python train.py --n_layer=12 --d_model=224 --n_head=5 --n_kv_head=5 --head_dim=64 --d_mlp=448 --vocab_size=2048 --activation="swiglu" --norm="rmsnorm" --norm_place="pre" --norm_eps=1e-05 --positions="rope" --rope_base=10000.0 --rope_fraction=1.0 --qk_norm=true --attn_scale=0.148 --bias="none" --tie_embeddings=false --parallel_block=false --extras=["capped logits"] --init="normal" --init_std_qkv=0.0274 --init_std_o=0.0 --init_std_up=0.0274 --init_std_down=0.0 --optimizer="muon_variant" --lr=0.00759 --beta1=0.95 --weight_decay=0.055 --lr_head=0.00528 --warmup_steps=0 --schedule="cos" --final_lr_fraction=0.03 --batch_tokens=[16384, 32768, 65536] --seq_len=128 --doc_mask=true --train_tokens=212200000 --steps=6428 --dataset="wikipedia_en"
MLP neurons of a small language model. Each row is named by its layer, matrix (gate and up: input weights) and neuron, and shows model dimensions 32-159. Each number is 128 + 24 x the weight over its row's rms, rounded and kept within 0 to 255. Numbers have three digits each. A neuron's up and down rows have the sign that makes its largest values positive.
After each neuron's rows, "fires on" lists the tokens most often at its 100 highest values on Wikipedia text that the model never trained on. A number after a token or word is its count.

L9.gate435:145138121158155127160116116145099188137115105135128116146125179194133109140112118163186114112144108143159158122146141095145121155139139144111124100141151163109103161116087107158150109116109166136121097126125106115153122153144127120127129092105140122225149109127152119104157126108184138110127089109127129117138100150143075149140125145099147164105168164166128136089102156120114177108129
L9.up435:103157130153132135121131138147126163091173095125142121112136173143159136132142116152138128127102133179146154127119125125117170093157157125116106117168113132089099145106158139145092154140085130121151156167049135089174137132096110146142093123109125132138146153146168128093143175093134111137126133142140140149147136104097102155100118130077095151087104109120126153117145128164121161084139
fires on: "pre" 37, "man" 15, "le" 8, "Pre" 5

L6.gate99:149155109108141173127149120087112102129136116107128124139116141181141097125190124136137161080123097130151075111125095140119092129134122132132130133122146150131113175107094062105099137130159131121143149131104127129100105114142110131079137107101124131142133147160157108152127113119130117127110105096146122129181180149109118169188096080110127111100093120154131140155105123118098115175120
L6.up99:133099116188150146112135154128164151130128088130120146109142090150143130153135174122120163111101142121146091143148131078076150142117131117116151159143096131117121111131114160097131098111087132130145114120139105104099115109123127137117131129113122124108127148096108122160147144155135130140088167130112167141155132119109112144126120156125095061145146117124197140093114109093094097192118
fires on: "el" 20, "cri" 16, "cer" 11, "ab" 8, "as" 6

L4.gate267:111124128170138119143127166120122117136129131126130139100155149143109135140082155095153150143138104135121126108085130074083119148113091131163130098129091116204149101109131084090092148088136093150130118152134099136094131123169106122136130095146127142100149138164135113111120123114077126154059142156134130091150157081119119152115121125121125098146141126133099136108130100197126091100111
L4.up267:108149072152149131148115108099135137120099133131112078163104174113140160112101129118131179145167112119169143178170130109110127158117099128129131114119111089097116132149130112127098129131127131147138184111184150125165127138108107115152099148175149177147115125119132142101100105137099159135150144148111140078144126131139142125121138147129148163111125123112129111118127113119123148114089
fires on: "fer" 12, "si" 12, "di" 10, "urr" 9, "posi" 7

L2.gate131:127168115181159151128160158098096116114137146112155122104125099161093078109172160075118125128120144134097094106121105112095129111147177158106113126148062137134107114142165146153182101101136151110114151131156136139121065168088127118131166115191133140135124102111120102134134135157127114120138121136099147155133159126141109148105089144123114135159093126138130114126162108131144126134109
L2.up131:068134131149141115132171137098118129114152146126119065104104130118116123104154173099152109121117149160112080112147146155130145134149161143107114139096122044099094139111157117128164123113120169100121128146140145116089118137121113108097116127149120149146135142177111134131091126171126137123170100140118150164176129115150109123168093157113122132091174103138161162133119094125129136097132
fires on: "fin" 32, "Mich" 23, "General " 14, "pe" 8, "por" 6

L9.gate136:159116111138107145141158134146101128124134148112128130146109128124120096137095075113134135126125070118146134136168141121135146119127103149125168128159119131141133173130117136143110132129131148120105084124141129144119152115120132131149124145125081100159132153151166131145120148164143141145103111193129085106149105123173127223148137158144139167107097125094109153088147152101122123154127
L9.up136:138154154124121116116156183147135092112172118109157105159104127090124155071104094128097124144082141157156112114132128150145205078148105087133091104131131144130162156132115128126132127113108127122120118145122138112170114109115120110096128101106108116123119157172157102076137107118164125143122133098145146177124122119150105111159121159117152106113107137094125125130136149150105131146086
fires on: "pre" 35, "Pre" 12, "y" 10, "ef" 8, "f" 6

L2.gate352:143120115116115114079139131172124134178089133114114117139125096117151136149187149073122146128125132157128123119170147151140177108153138152132121118093119138160122119108124123143177103102146121105084071101129121110135147150079118156141099111112101155143137106144136129137148064131097143156131101142100087084123099131107155147103145101134125158127133135120097096125090132132102100152129
L2.up352:131100089088117108152169144115129151160105133148091150138135100151148087123164128120148138123088141134127130108136091118137130122126108151171109139104152125126113156134119149118153119110156110094114129138131148111118158136116097136135133109135126110184127129135114152144144131114115106143100145133175081174128129141129141151113181139141118164124139131082109159135106110153147120162120
fires on: "ol" 24, "vol" 13, "ed" 13, "sol" 11, "gen" 11, "feat" 11

L6.gate0:101140105100138109096158110152102149140145120120083133125134119071120130131178112159159160129108136190117098150121148141184163155126151094131128139116103174121125140111124102133124135144102084094119124143099148155113125083151119119087132114108119154155117156121122135154172139150114099117130116106164161134144150160183127144123104149142099140084132115172116093139155136111120139156137
L6.up0:077120120114175144149171138120151121144136102126136111118142146157126122160178147141169145144125191126103105114109151130118198131049122101117123120144149073104159114133122121160102099140161131110154093145102109170151135086160099123132139100108110135121135160150119076115170180133173123126153122112154069127114142136149126121110118114137132119116118127144109122125137157150129139157165
fires on: "ig" 27, "is" 16, "uc" 15, "ac" 11, "ash" 6, "uk" 4

L6.gate259:113179126094162111151118129120122114101116139134113086157151120177119088160120120117131141078115136135103131143145129090144138144096143062126130153122140115143098130112149136171133101109116147072127128148155103096162072182128146139139137065134113154173133118097148179092155116128129148122138130116156139171106137135106112164119131079109116116137098077097111133148116099101156120103133
L6.up259:136155102116118110161168187144141113150095145111156124130153140123137083126143141132187105158114142099117144095186145114123117114157143142138202176097133149150147085153144141124116124137110146088145121117114164125173123175143096089175153110121104128181164152079121123094132098162144124105139135153105144125145158103096135131100127108125162119112163084110138134120116135130143144129137
fires on: "in" 62, "'" 16, "is" 8

L4.gate269:119115122161113149150120095164140095137170127096114128112125091154129108135111091148186137103178136159115121134137130080165113123128139124144118090162118155130143130086116085141161106132125167157115122154135145137088138163157133135151154165142105141150119143116154166093126132125102138134110149087171130154113126124103127127132108076157158172130119139068119133088139162136101137156164
L4.up269:121099119125108092161134133162152142112122131109153115175126120149094053119116122165167135128150118128130145118150139094142145137135108125160137134158141136122130126145166129132154117104183113138127172145179109110157079153158059107169140121159124126163132106111112126100105129100157134147155123186119156137138123103147124181126125132078119129121062106098114143111124107096143106130142
fires on: "dis" 35, "had " 25, "has " 10, "have " 9, "," 7, "is" 6

L8.gate180:141159129103091114081095109144121183111160120141116152148105122101088153144165136113162153123066106093117140144114143190124167138168145118118166146120129096130150153189160113159162132156120092110131092153110111131116162136143092116128144151192119143109120127141102175150126154118126112152122144147113085132144079115166078122148104137104134103048117107112121131116127136101165127174115
L8.up180:120150125154133108158094178090121130100183129143113138141120139124131150123156154143162208156167080070117143156074138104116163178161106090160175125124131071095141079136139155153170126097109113114149145109173125113151119107111134098121101118102150122089129127123105131122149101156144117158127150157119129122177090119135137118152122109105148099134124103127158139119107128096096171170113
fires on: "we" 21, "er" 16, "\n\n" 10, "her" 8

L8.gate380:132128139155107119162097122120112127103148121164096173141162116130101121155139150131129120096129127142153115156109116119086107147100109120088107149113124147186139114074121149156132150166135148135120123119148139134129093125096121120135128117140091115125115103136148142135114150126104139122108111100156105120120117165097147085190149162142122113111138139076131114111141138166151115138114
L8.up380:111151131101091115098107112119102137146122143114096118156139153088147129122088130177107108125132149125118137115121119151113130125174121132137084103158076151132114092126126142115109142086133101073146148160087166148126134120141097133137130145165122127134155105130136097112082118152086116134140127114163135177064111063130099203129122145139111139110128192111132133179075124114122112170143
fires on: "un" 17, "an" 17, "oh" 6, "h" 6, "u" 5, "er" 5

L2.gate298:085109137140127101112127126186126158148144147111125145106147128117123169176178094116150109155140155082111078148109117154190125127128109085179118119130152112092109113101136113097098105142130135098148145140087135140147133087124121129137130143128144157160134109144137155123097109105115150127112144128095146111109139137169151119140096098098127145142131131151106157172137125111090164117125
L2.up298:088103154106104138148144126101167111169143141104127105078147142143153116129148098153158120153136106147140092126096129094122144084168133153090111120131103113101105167163133138059110131149116138137125112144157116122122196135145132142092153129079094124130143114104099136111113123152095153124110156108080135153120119181140147131109142102119080188136141137149103125117132125146081113122142
fires on: "ph" 24, "Ph" 15, "z" 11, "am" 10, "an " 10

L4.gate234:126132155135153124156135133105145125132096105131167147157151142143131137112092109152139141139173123141136121131129182108139102123116103120161140089119142090145146174153104113185112103148147122158148105169126092129115101131126121134183128118093119097079165098127147124097155156128156119132111133180118136160123143161111150156131159138143106137161159094140105151079135135073122148127114
L4.up234:141120176117137143134123138140118166134140108166124114181152140164142115103114144186134117157163140111123127127120157131119132138136127117171149071106139124151100136114086089150138087131111096131130114176156122121122132116090138132121131144070092079102171116056145136149089124151126113144119148126064112104138129190145111165134103112116168153106110132170132105135102114137128155143125
fires on: "th " 57, "South " 12, "exp" 10, "pl" 6, "st " 6, "d " 4

L8.gate318:169144105114121097133115179140101153165127118130125161145148137132110153167149127145139165122103108181117149133165113069112115125134140169125168123067079063110176142145130162141116092116147086114126077141151167148108109117166114155105143130142157114130129088145117110126166141112161126132178166133105114123150104153127135126105096088155126127143144142101142129069104103147124111128149
L8.up318:136125145107177131102122144100121153117112146144104117103149173143172135116110124142148118089095103126100165129156166117144081131110101141121158134145132128161171102114153107149140098121149095181101143144132127182148139127138097124092129102103130112149119116117135107147106151130085111136089153143156142115108131132122106141099119088110083111179135119120119146143123116095084132146111
fires on: "ul" 19, "ur" 19, "er" 8, "ol" 6, "pur" 6, "ug" 5

L8.gate231:168098147149102140119147142123090109072091125123126129128096104121155124145117113143118134100111141165067150172138110035132132131120117093142102133132098153143072129157131113139123154104086121124157138152157108140123121070141126119112137141076112101132131096150113102146138153076095121122143132133097100125131163109111139099150095136126096130140140151141095142115115116152171161126111
L8.up231:130134145096133146150145152107138112133150099082130147128130107101123128168133124157114124105147145162167137148126156094109148159098111124106114135137163137094118096182139157160094144138107083168155091186148131118121073148110097149117123139116166118145130149098130164117137103114130153136169130098096122144174138124118088067109133128158139132078165106155135109102159141131117144115160
fires on: "att" 37, "D" 18, "\n" 14

L4.gate63:132108085119104144157135127141089153114093172190121147147105123098149151137111124160123125175141164112099120103149088149171146121143119147156145095122126141126140131166166136166101147132120101146135180134175143127133128115149135115131109161164132145144151108148114122109187145098132113137123124165124121094121107126140138137138150153153131139148122132106161171119138181135091102135154
L4.up63:163096131140120100139086121121117160122115112105142112112220117122098115152106094115125132169126104147107105125112086140155122108156140134128150110147137177104114174144110179117149087112147129081112138132106093123107156188080142136171142155126122096125129123129132113125139116134117086125098144119106130133154128143115134155133137097143071127095137152156122163164129152124150162129174
fires on: "id" 38, "adv" 17, "ang" 9, "iv" 4, "op" 4, "z" 4

L6.gate39:130139113169111117189163094093111129098130126130158130119146072126107126140101157102128114122154108141146132094108146093153124129163156112131148105126150149110100138158116116130119163123151127135109150134143097138123087117110099110165150129179105089112136108169133145122160095119134122120149143156111157134166124144130124121134133140181120144102152099103146154094098104120138109155133
L6.up39:131094112130076133151123107098129134126137129132107119152145135084070178161142135107099120115095131141101101112132126169122099158117152097138109097108110164130162143173122122171109111210136119146127100109146107134142111089144137134140129170132119147157162124127140134135109122131100131118155102185128162185137126109163108097104138078114142108119116111102132155124166100143158122073087
fires on: "s" 22, "es" 18, "i" 13, "and" 7, "ac" 6

L9.gate23:110156132164108119097135151140129075127152131177117149121109121128124144133172180082104155121126137128105162129129122132123129169114148087155138144138175138130085112131123096130141102178076128119128063117146121133131146114125129042102124154102133109136102151131142107107107105133138080105127107144151114147116159105158126125127124123119167169143125124154132118118126112143133141103149
L9.up23:122158120114151198138115172118155133117168137108143125179138124154132117145096138150089140135137102191084147109120097085113156107145115131125151124118129102104138125132157129134160098115144105141161117165121109118124092113168118109109100112117137116131148111121127149175107142128154121150177133112123115119109096114147134136131118163137168122113151129139110119115149063140160077084207
fires on: "D" 65, "d" 16, "St" 16

L4.gate422:095085134131145130100130152114094149136103137135136169123178125116164153088136168108090128141151084116060132164176094124104097114144124101103107116179145107123114141140091103107123077183119160131107101118154123156113136102130137106106120140118134140144127116104124107111119140125095111121092087149116106135103161130116128113132146132122162171113119108091162096127147116110100066088101
L4.up422:098087149115124146140137146165159115098126118152101138077115127156165133112127122109139141149150103131099129117125114092113156110188138169094109165158139144142138122152098134160145151186148134116087126104130163163149129110117138122133100126127174123130118121121165159117156133084107091144120160114141120099158148128101117117122160125161116170062090117141115138081148130128118127163116
fires on: "e" 16, "ol" 13, "stit" 12, "a" 8, "ea" 7, "mi" 7

L2.gate189:131114083122128109158077125179167177132111120162105143163074098154128159142136108156097156165101108109111081093186140110121110130141147127128103098115156151186128173114161074127127172120131126106100111182160128149113116136129131103109126106112131107137134145162099122148137113111104129118194104123121114107105124114142111111132144165101103105111135151120094137125142126140132131141138
L2.up189:149155131100135127149114066132129111112141116144124154094094157128118093122147132139161105129090146145126136157164124091149149132146144152112104160134098104100151125141132101123102192114164105140101104112098088114119135131129163114152140173135151146173144101132128138102120133154088160111112128124141126142116163088077164168140112121133099106154114132147126119159138131132138130129175
fires on: " " 79, "st" 11

L2.gate156:112148110110117137133098119130114168155148133124146119072168138076164119155091094087180123138117156120100145072122115109142144148100165120117120140110178108128109136134116128100153144089072139119115128066172154153131144123141133130129117138127156091102107156126097131130131143116078087126125085129111131132111125120128131120123130137083094114111095120121119136152137159113150112153180
L2.up156:134124141182080119174166100134117156114173181097164141108140181156127099163173143116134142111142139141135074100116060123135128111142165148143137132107112102132099137112130110086137163139110150103139113147119170097108153089148131190100135098125130153119107070119105093110164129130122105100090151092131109172142093115120083151116125166154140133122107123088132152127128146101134146174104
fires on: "| " 40, "• " 25, "Cent" 14, "U" 4

L8.gate278:118124165152139121137144109139081124115133120151150078105115151159157103103115107136141162124189145140137127160155156113131133110142166124136115164142123117082114124151121105141117140115100146142130143176144124099124155079083140090168121141151149145141158093145113130152140158124114103132141145114097137100127071123062165111166110144084139151110156066126132121122124141148134110139112
L8.up278:112106126129133145136130085138128127116198111102174106115107102096057104132125137108113105169133132127145132119106143160118100138195161135150130126169137110172156151161106157154168143070156122103140141107130134101179151138130090141127154109110134122140128137131115109094154114093129157123153131096092138099137130089108138126151080100142155130153110161136097112123138128128169115175127
fires on: "Pl" 21, "pl" 19, "cap" 11, "tim" 5, "pri" 4

L8.gate332:123125132133097150115113155108072121217078119197138112140113123158111169111114134114135114141114125095153093122103127143165167117145164156122151075169118147093137134142108179143164109150129124171161114111110137141132132133129137103145151122150113113113119133089154178176114146122132118130105078127145119088131125078156125072087159171122104157135148124121132139136129147154090121117120
L8.up332:124184141111140118146101116085129119110099131105102107169151137145134112140098125113170106097140108135135152154083157124105166114113112143157148174119130119127108103117156106094132188111102109140120169151136107133117155120102099121111146126168110124163082137108097116101133137120118101130126138142131115107136131136105153148100132117106145165088131124132132147117087119130132135123107
fires on: "af" 25, "sel" 12, "E" 10, "si" 7, "f" 6

L2.gate296:071129139145126101198166102125093152116116110148149177157164144154154132157177180122147134143141164133097121158079103138124093139116120151092122104125109071139101147157109126110150134131111170125157122115097134166130152131120112131145109123110135100082121125142150129125109150081145123141084126162136109104101135125132122138129141134201140134140145108111132158154123124159089154105153
L2.up296:126092169111082140147194137137108154088099112148153115173166144133153133118143155152162167183141134142105103156141137137143142135131137100151101120132135080123104152119124145101149128148096125131131136124109139167125108119118142158116149149129152086140136126107128118097147110097145075154098129144096117144115096147104131110117124130190082131140169120105122130119070115142130152102107
fires on: "th " 26, "second " 13, "nd " 10, "d " 10, "first " 9

L4.gate141:116143117133120116130156070140103111115133131095139122097178154151138117138144121134125120115142127097131078103123089146171114149112138131116164166097135122114075130099068130105164134160129135147082119154153146156112136113152163145070134155138128093119176132126131142163116105075141084156156113146152156177108123124138116099103156143144179128129128149130144168152122124112094137115125
L4.up141:139126154136073099128109151125127166139156159138173133126154130186174129158095148140136146130155113139100129147103125155140126165132108131123096150129116130106077120141080087138125141119130181091160141116108164133107165103178153137110169134130122130086075154153117135141123119109092106132135068130085101140140078109106092157114102133172099128141162169106149141115150119154132162146108
fires on: "| " 82, ": " 5

L4.gate222:080157143179125107139095100111138127168154104134137155138128169115177145139146057133151134137132085096177099145092097134125112200105139117092135125128113127146106175168096125149101116123130125138123170146150129151112141132126065114118142103124107154135152092143097128128108118138126131127149117116113122171113118121087123101131138099119145136122116106108150099132108135097096083174128
L4.up222:087140157109159089152135108093143073134142134118117077158133090116120149114130131165142098107136134125116103138131108131145104157117121124170126086145096116137151130147094170149155142120141100148135152149152130130135086144115145150159123139167164143138163168106114114128141145122138143128172120126158105148097108127138119196131117157129134156097176099125140081149114139089146114145113
fires on: "u" 18, "an" 17, "ort" 13, "chn" 9, "t" 7, "ae" 7

L6.gate236:095124136117152145141124114126079131106116139078143113119152140112092104158122137118141122113138159115118128111146160145107144143149134119157100162116110123088119143124098149115147136106115158137130108138137107160130118112139140125121134111155134112142075122153110079109112149152125129159118094156113067082121096169128114130112126091087105135156165167188156135123112125095090119145127
L6.up236:156141143097104080173118120139154141150113121090072122128168126155115136108124143104080093174123140133146146122095152132136148137155162129125065056131118148126162134143109145134121103134140140128145123123099125118115096123108122130096175177162157109159089126127091118140084142148173130160122120151137087175126110177152139148123127132142132159118142133172138107105122095170118125116103
fires on: "le" 35, "ed " 13, "signed " 9, "ide" 7, "anc" 6, "ed" 6

L2.gate211:102137108083100117136150142091164124156152168134115093093096123092145139132162073146112125140051141116132117107147099124135133143115130157123188159119117124132119124136146126123134133119133147162170133115104176134083098134110132121135086130120122167133112135100126130104147112130085107137129110157108159083059154127122159115122144163102147118102152098117164150164144121150138137151122
L2.up211:146129165132138165161104137138142145098100131187144152081102104077188117112133149098138140135115143090120112138136133149158117148108126117133112090155098127161153136124108163186154097141130147137069169138081129137148141073159099109149122126112103097121121149143132127112146144142120136162148110152125165124076135115079167140126130133108149106120134095101152112150111110139145107154109
fires on: "Fin" 16, "ok" 8, "am" 8, "m " 7, "ation" 6, "fin" 6

L9.gate266:158172110101153127109125107131137127151154156107149058103102132113173068121128105097168146116129131091142098119135143081140136142118118101114121120103105117177080114127118110159147145185121118157125151106162109115120094093136102115116084143095132103105101134126126120126147113141143101186133157164131139126118143111140144083133096132150144123144134150140115120165115176102075125094136
L9.up266:174111151133127151133126136094197120149101119111133135126131135185160104171111141119138102125114117088112177075121160145172135133144145119135164156099130128128123150125097122152126177155093119154142147147160143123131123145140107096131147140154079143147139115132119173139107154153080116115147114108120133141109099168066085094117166119117122135109123150158096149150125143129125134136106
fires on: "J" 74, "j" 24

L2.gate204:106130091125131106153135149093108139087161138142150129130138114110113125135134108105143098125106116089105119135131119117100152143141138130122143153141135147145130131107113089136137091109140117102132087132093110122122142066153134156096127167189131160095122114131144092108091080141121168135126109096161155152135128152148157101116127109147180107092106127066138179116098136102165129124120
L2.up204:104113133148146164119147142098140142099106132127130138160116130109151144139162112101138119137087112147115135110118150102086165176137115113179122131135128135186121135145098109102136130123077143114114109106129103141121134150115127121140111066152121183109145131149114136123136098105119140162091097124110166154163115145121141119101121095154122136106161122147098110106148180131126117100122
fires on: "not " 33, "ally " 22, "also " 14, "first " 8, "ely " 5, "ly " 5

L9.gate410:139128147154122149098130118129164128093096126129088131099063146122111107111129114125144126117107121128128143108150126119089114153152149106131075133108142088113147122113107213125131133140123162138135098141139118113118125107138111091113187139113101129166136110150131124156084087119142083096172126135162106153142128103127094103118143143079144142109160147131160130144123130126155096104132
L9.up410:134150109153155112107132144124139116081114103102135178171132138147132110119154153096148081097140160121118158148157100186112131097139127145051113128111145103089121135170132142171158152096093140132175130136152106126115124134119097135129142099142120105129121098146125124114094151113112096130123122088121148135133159128145163112122135129123132132109147141126105117115114141158135069086167
fires on: "o " 22, "de " 19, "San " 11, "el " 5, "l " 5

L2.gate222:132112111100141140135141115127106107135120131143157121117125120144155130108080085101114112147156099098181146140123104143164067130108127146142086114111144217106155142087137152132117114118118157136142137147083158128098136144105118108136079074158135074113109134112140068174157120121109177128118115144159153148103139164154158154099133121115100128135156147108148134101134144131099098126113
L2.up222:117147118116147127071164151160123139177119124153139134119101157118105122154135120126145105124143140128162145128089136084133133135170118144146131143126108148196075112144153198159141087124124131133079129141159167158109134124121140114118127121125048114153097107166141153113134113167097106118145151124121110099124167140102091173132129127123134154136126152161168135114152130109126116133134
fires on: "in" 44, "ed" 10, "an" 7, "le" 7, "as" 6

L6.gate121:074129106138120131155149147108135133140142127160139133118114137112151123104097138149137116096127133089137074205107105116114106133136093103149159169152141173088128119136149134132099153152113127120121136130164164113131174115123125141134147132154120199077159131120158148158097127115140110127118117122158134135081119127085142156064094168151067152113143159112138140080121138150122143134103
L6.up121:118123094108161181126141129060096129133134093145095149122117132116146147098144103155156081133103168123131137135092115103102130148171141135125124183171132120115107123170100169138108091154101121117135136086118150149153164113149099149147100125106150153133153052163139130148134112151145150124109101108136138108153159102131177125086081103096139102143115185114101155141157119095160113115143
fires on: "is " 39, "ely " 9, "ly " 6, ", " 6, "s " 5, "ies " 5

L4.gate131:082136132106108140132093080122099148111111135132129141082102125113125155143126111120148126107115122162101155146142103117121092124099146108136151138097142165132113135124110085137146120147076154190102120133121105101124130140137128129128137079100076192145132109120138149099153140145107139164098106156121110088146111124130125160145153095150155148114132076092160145153144138081114165143151
L4.up131:113093112109129144142144112104134136120103126099148141170164120161151116135156109088143099117153127159120136156123139123122178157108145131115137118133100129082166143128120099178160130117174148144143133137125158165106107092055142117137132120170133147113134125166116066122161092158101134122158130110145142159120145139120124150144120137119086103103114126124112115113073213128129130117133
fires on: "re" 41, "id" 25, "igh" 10, "is" 9, "um" 5, "ac" 4

L8.gate239:122154119119107073159121134139128118133117130129138130108111124096131169116161107113168141080127131131113093115102175105147168089153119107164148095121138107115088175143098118127105156100136134139122129131086102145130098161099054145133157121107084114162124072152142111158148117158152101186173130163087125122155158110153132137183100098110120131128129135071112159179131144133118128102162
L8.up239:119120127172113128117129071113155102126146088137119130123149106117102118132115095139113119114131141189131113149135099139126149129116129116132129168133094139084122146128209123117160131111149136137158151128153115159107102073113136136150148119111131130104173106135098135154125103126132163126088154158087139125153126138153146166132104095143145124118121153129135122120097100159138082120092
fires on: "s" 93

L2.gate62:141130114112105141109134145168101092133105102106143120148157141129139110129198144098138112112135151124102112110121142133097153130058114118138117093117208148128062142106148105138140146100124134105123051165124141109091147111112134100101128141162122114137133108118076139142160095134165140134147175140085149153141123170100103156164140134098096128099155127090077129107179084137163132139138
L2.up62:109095105160121124146142135112163157139171127140120125164090121148122160123080140128114159137131097136145117134142126124175106162181129145111132112175045102142124139162107141112150124136089133107091147131134104118137136110115134134141161164088161114126179140153175150102088140115100113144135093089105160095119102143160134113123147086136168151121145115138174110119117129137112114079138
fires on: "att" 50, "ord" 17, "off" 17, "at" 4

L8.gate191:137105127108117130173123128140135159152102114157132137112143111114156136102128112143164171093096125135113135103162127166184079111144125116139138151127120175108082109104109110131118131154136102126119113127184113122181122129148139111152103107148104099110101147127177117102126111171161129129177081099149159113109122121133134151156084149111117172100112135130136092102185141150136103105121
L8.up191:131129099121110138138143078156133112134120113105136134160111086138156103135117101099104121108095124083159155121169127147109107135153147128167127121175122163142092121130107143157165139172139101114118156126145107148114151066111177130150094073151120152161146126166120109114124155114144129142104106102131122143157121133076173160166114163136159150137172130109143148074175136142145114167129
fires on: "el" 19, "l" 8, "i" 8, "ke" 5, "at " 5, "re" 5

L2.gate117:143125146120117143123135128156112159142096099066098133117076145141106103117129106109122133135099153131118124137080110108154156149099096125103147121099142144091098109110188077134134159063113167119131100088136136076117150114109136102106109141109105148066127079166147189111121121164125107145101137103151153107150118145096109134150114124107134142140092131118126133123123114134112079100141
L2.up117:110159100112093103131131143164128164142085100103171146126093135183143092129130078129137112132151166104131108110091101082147127117120102141113121113066134160053141143121128143121146114099141126136143119127184128105099118127121137097091113088097124116139117104177151174135131132174125111140107122123117154090100110146139093116124126134134120172076121155185117120138088120149101116154100
fires on: "10" 20, "12" 11, "60" 10, "0" 10, "22" 9, "33" 6

L4.gate348:108110126128107129127108144145140127157146131110120116127055167100127135102121102152172158141128125136139096174178137122142112130127153127133104085110161121084106117086110096148106169142133134154126098132160102131139112106166117105120144092134141151161130142164121122138152135133105136120147068147180137095122118136128125137108144146131147132085151100168127157105153142156102135121155
L4.up348:114150121098145123138160139123131125104125107160155127190088125121161184129116151096131144103075152135107134152114124129124174124103143113159103095148105108126138169138117139172138139104169134189072129114105146119104152083148136107124166097123145142128146101113130139148126112128124122117105153125127078105146112124167109114111161108139142140150132151150130147138172133115083138126125
fires on: "ig" 32, "t" 20, "st" 10, "-" 7, "ial " 5

L6.gate113:109105176163124095168140071125112135103137154142077114147104153143079135116090094134147113148115177150137106135120114109101101102107107107130171132139135118142101140134074140127106138091099094132136137113088070108140148148077170102145113121069097118143108129122084100175128075135120132119107167156129152098137132142173146152125127095093102133134106117110129127145133139139108137149167
L6.up113:129109125166090162133119098132165129101134107112137101142146124141086142114144129112112117069113173129142129136153165151069143112086145159109126115120119130179166103134151102186081116144149177105145094161145135137166117136095183143110107074140151140090126086099134161122088132140140130126084111117141126108145127127116140152107130111142097149124138129105150134100150133118149123127135
fires on: "s" 18, "s " 12, "le" 8, "pl" 6, "p" 6, "gr" 5

L2.gate256:117128116105091148106107114147101162120111098158158115142170105140184147115178130083115161109101147119084120106142150118110077120115167114129114125107150111127118114156150115102144097172121124127138113177127158135157149166162108098162129140133117096151127166139070100074136123091133114169150101126132145137094155148119104098118112112141104153134111110122109117154141093179106151160121
L2.up256:135122114129108152151151138143125183088123114129131121153165116119173124144116182101110142147140135133126143133092135081167122135121125121132150142152149154095134148163129154123112113092132162127142151146109168100113139113136107129123112122113081136166134137155156131081156119101152132184141155107127147110136072146128119106125159157152102127152127086125083113148096119151084129130132
fires on: "th " 39, "ver" 23, "d " 11, "each " 5, "ird " 4, "Stre" 4

L2.gate122:113168088094092122161150104132157094123134129138031140095118132138121129128141125095083168129116109133137126122145148134142135089135140120103149139134089122087116135102134168144128124088166197174116138156131104151135153149094158150120141115123184147158106101124150117120103160106126142139099132092118131104100174062136108111113114165079113124104102161108175155118123158150141135121129
L2.up122:121188117140132135123124106163148135130117115134101135114097099151098105114138114111110135113109143139148117173133110148129117108065110140101095116143059122135101102107138139136131095105177153142115078151144133116136119149076158102148153139146078155143176117142140122094155123142150090157154169129126136111133137104133129134089095139134109112098113134156158150127123123145098083140099
fires on: "fin" 25, "Fin" 22, "pos" 13, "|---|" 11, "re" 11, "ys" 9

L2.gate77:136126130119154095172129153131143063107095124141110145093113139128109126094113162127152162145115164139077150100138117110127142111085114153110155155149095146131073156120118121154132180124126122112150146103107103104142135158191092136133111122113134124126139139113141096105116119159115129159126089175089134149135128119132128125084122124101149104116104114138110102142099087167141135103079
L2.up77:104123110130101110130145161088132155087163108138110126103122106123135108121076128130147118126089150151135077084061125151152139144145126164149132100144139156106109182152138142115171125100130160066121150098134111140174092122142115136153122108123148128108135119159102119102109124147128105127125104124149088135124083108100133158109104162159132109123127150127104134124144109114137175127125
fires on: "who " 22, "also " 12, "most " 11, "both " 11, "tw" 10, "each " 9

L6.gate72:180146155152133117150157106152141137130149152070153117102182131122130103127104067155103152129169155086104141134121135113128134122119104119167130126135141124108138167134157124121131103121096104106110122187102122125167124127128139130151129137126124121136137146142121132131147137110116108142137143134137131124141072154136132139138139136141146107154119113117120094134144121134137134130104
L6.up72:097110140107144164131148131144129113059118094109138092154121133083079138102168121129129146138147182107089159132116088093043140107119113147125129109170088136129128121112130131111110069127080114118149114126098109119183128098122119115116156098109131106165092114142126100164134109101107126090118123104142128118131078151130153139111133102113114131133146127156137073098147154116101099100160
fires on: "pl" 54, "Pl" 24, "ut" 5, "ir" 4

L6.gate246:076144099164168134154121117111111093090105127117113111123155112122121118111160114084120136063100094133147131134120136160146120144112136128122122112151113113119097123093155096157151133105090143128129102148105099166131123131105130149130108122111147148107160108131132098151148097117121106097122155154109127156131101140151147122155129145134175099114121099163125142155141176140131127172106
L6.up246:151166127100105111134149097126075138116057080132153158146116096107120106137124142142164140112150184143111134123135146103081129108174178132115138128117093097121180108131188108093117141100134112131132124124135135138111104125099141109149151148117137152095162136138127129135126117097147130121145147123185099088159119121126097105139058148145101126122160142129132167102113112120067143070168
fires on: "– " 26, "and " 20, "& " 15, ". " 8, "e" 6, "et" 4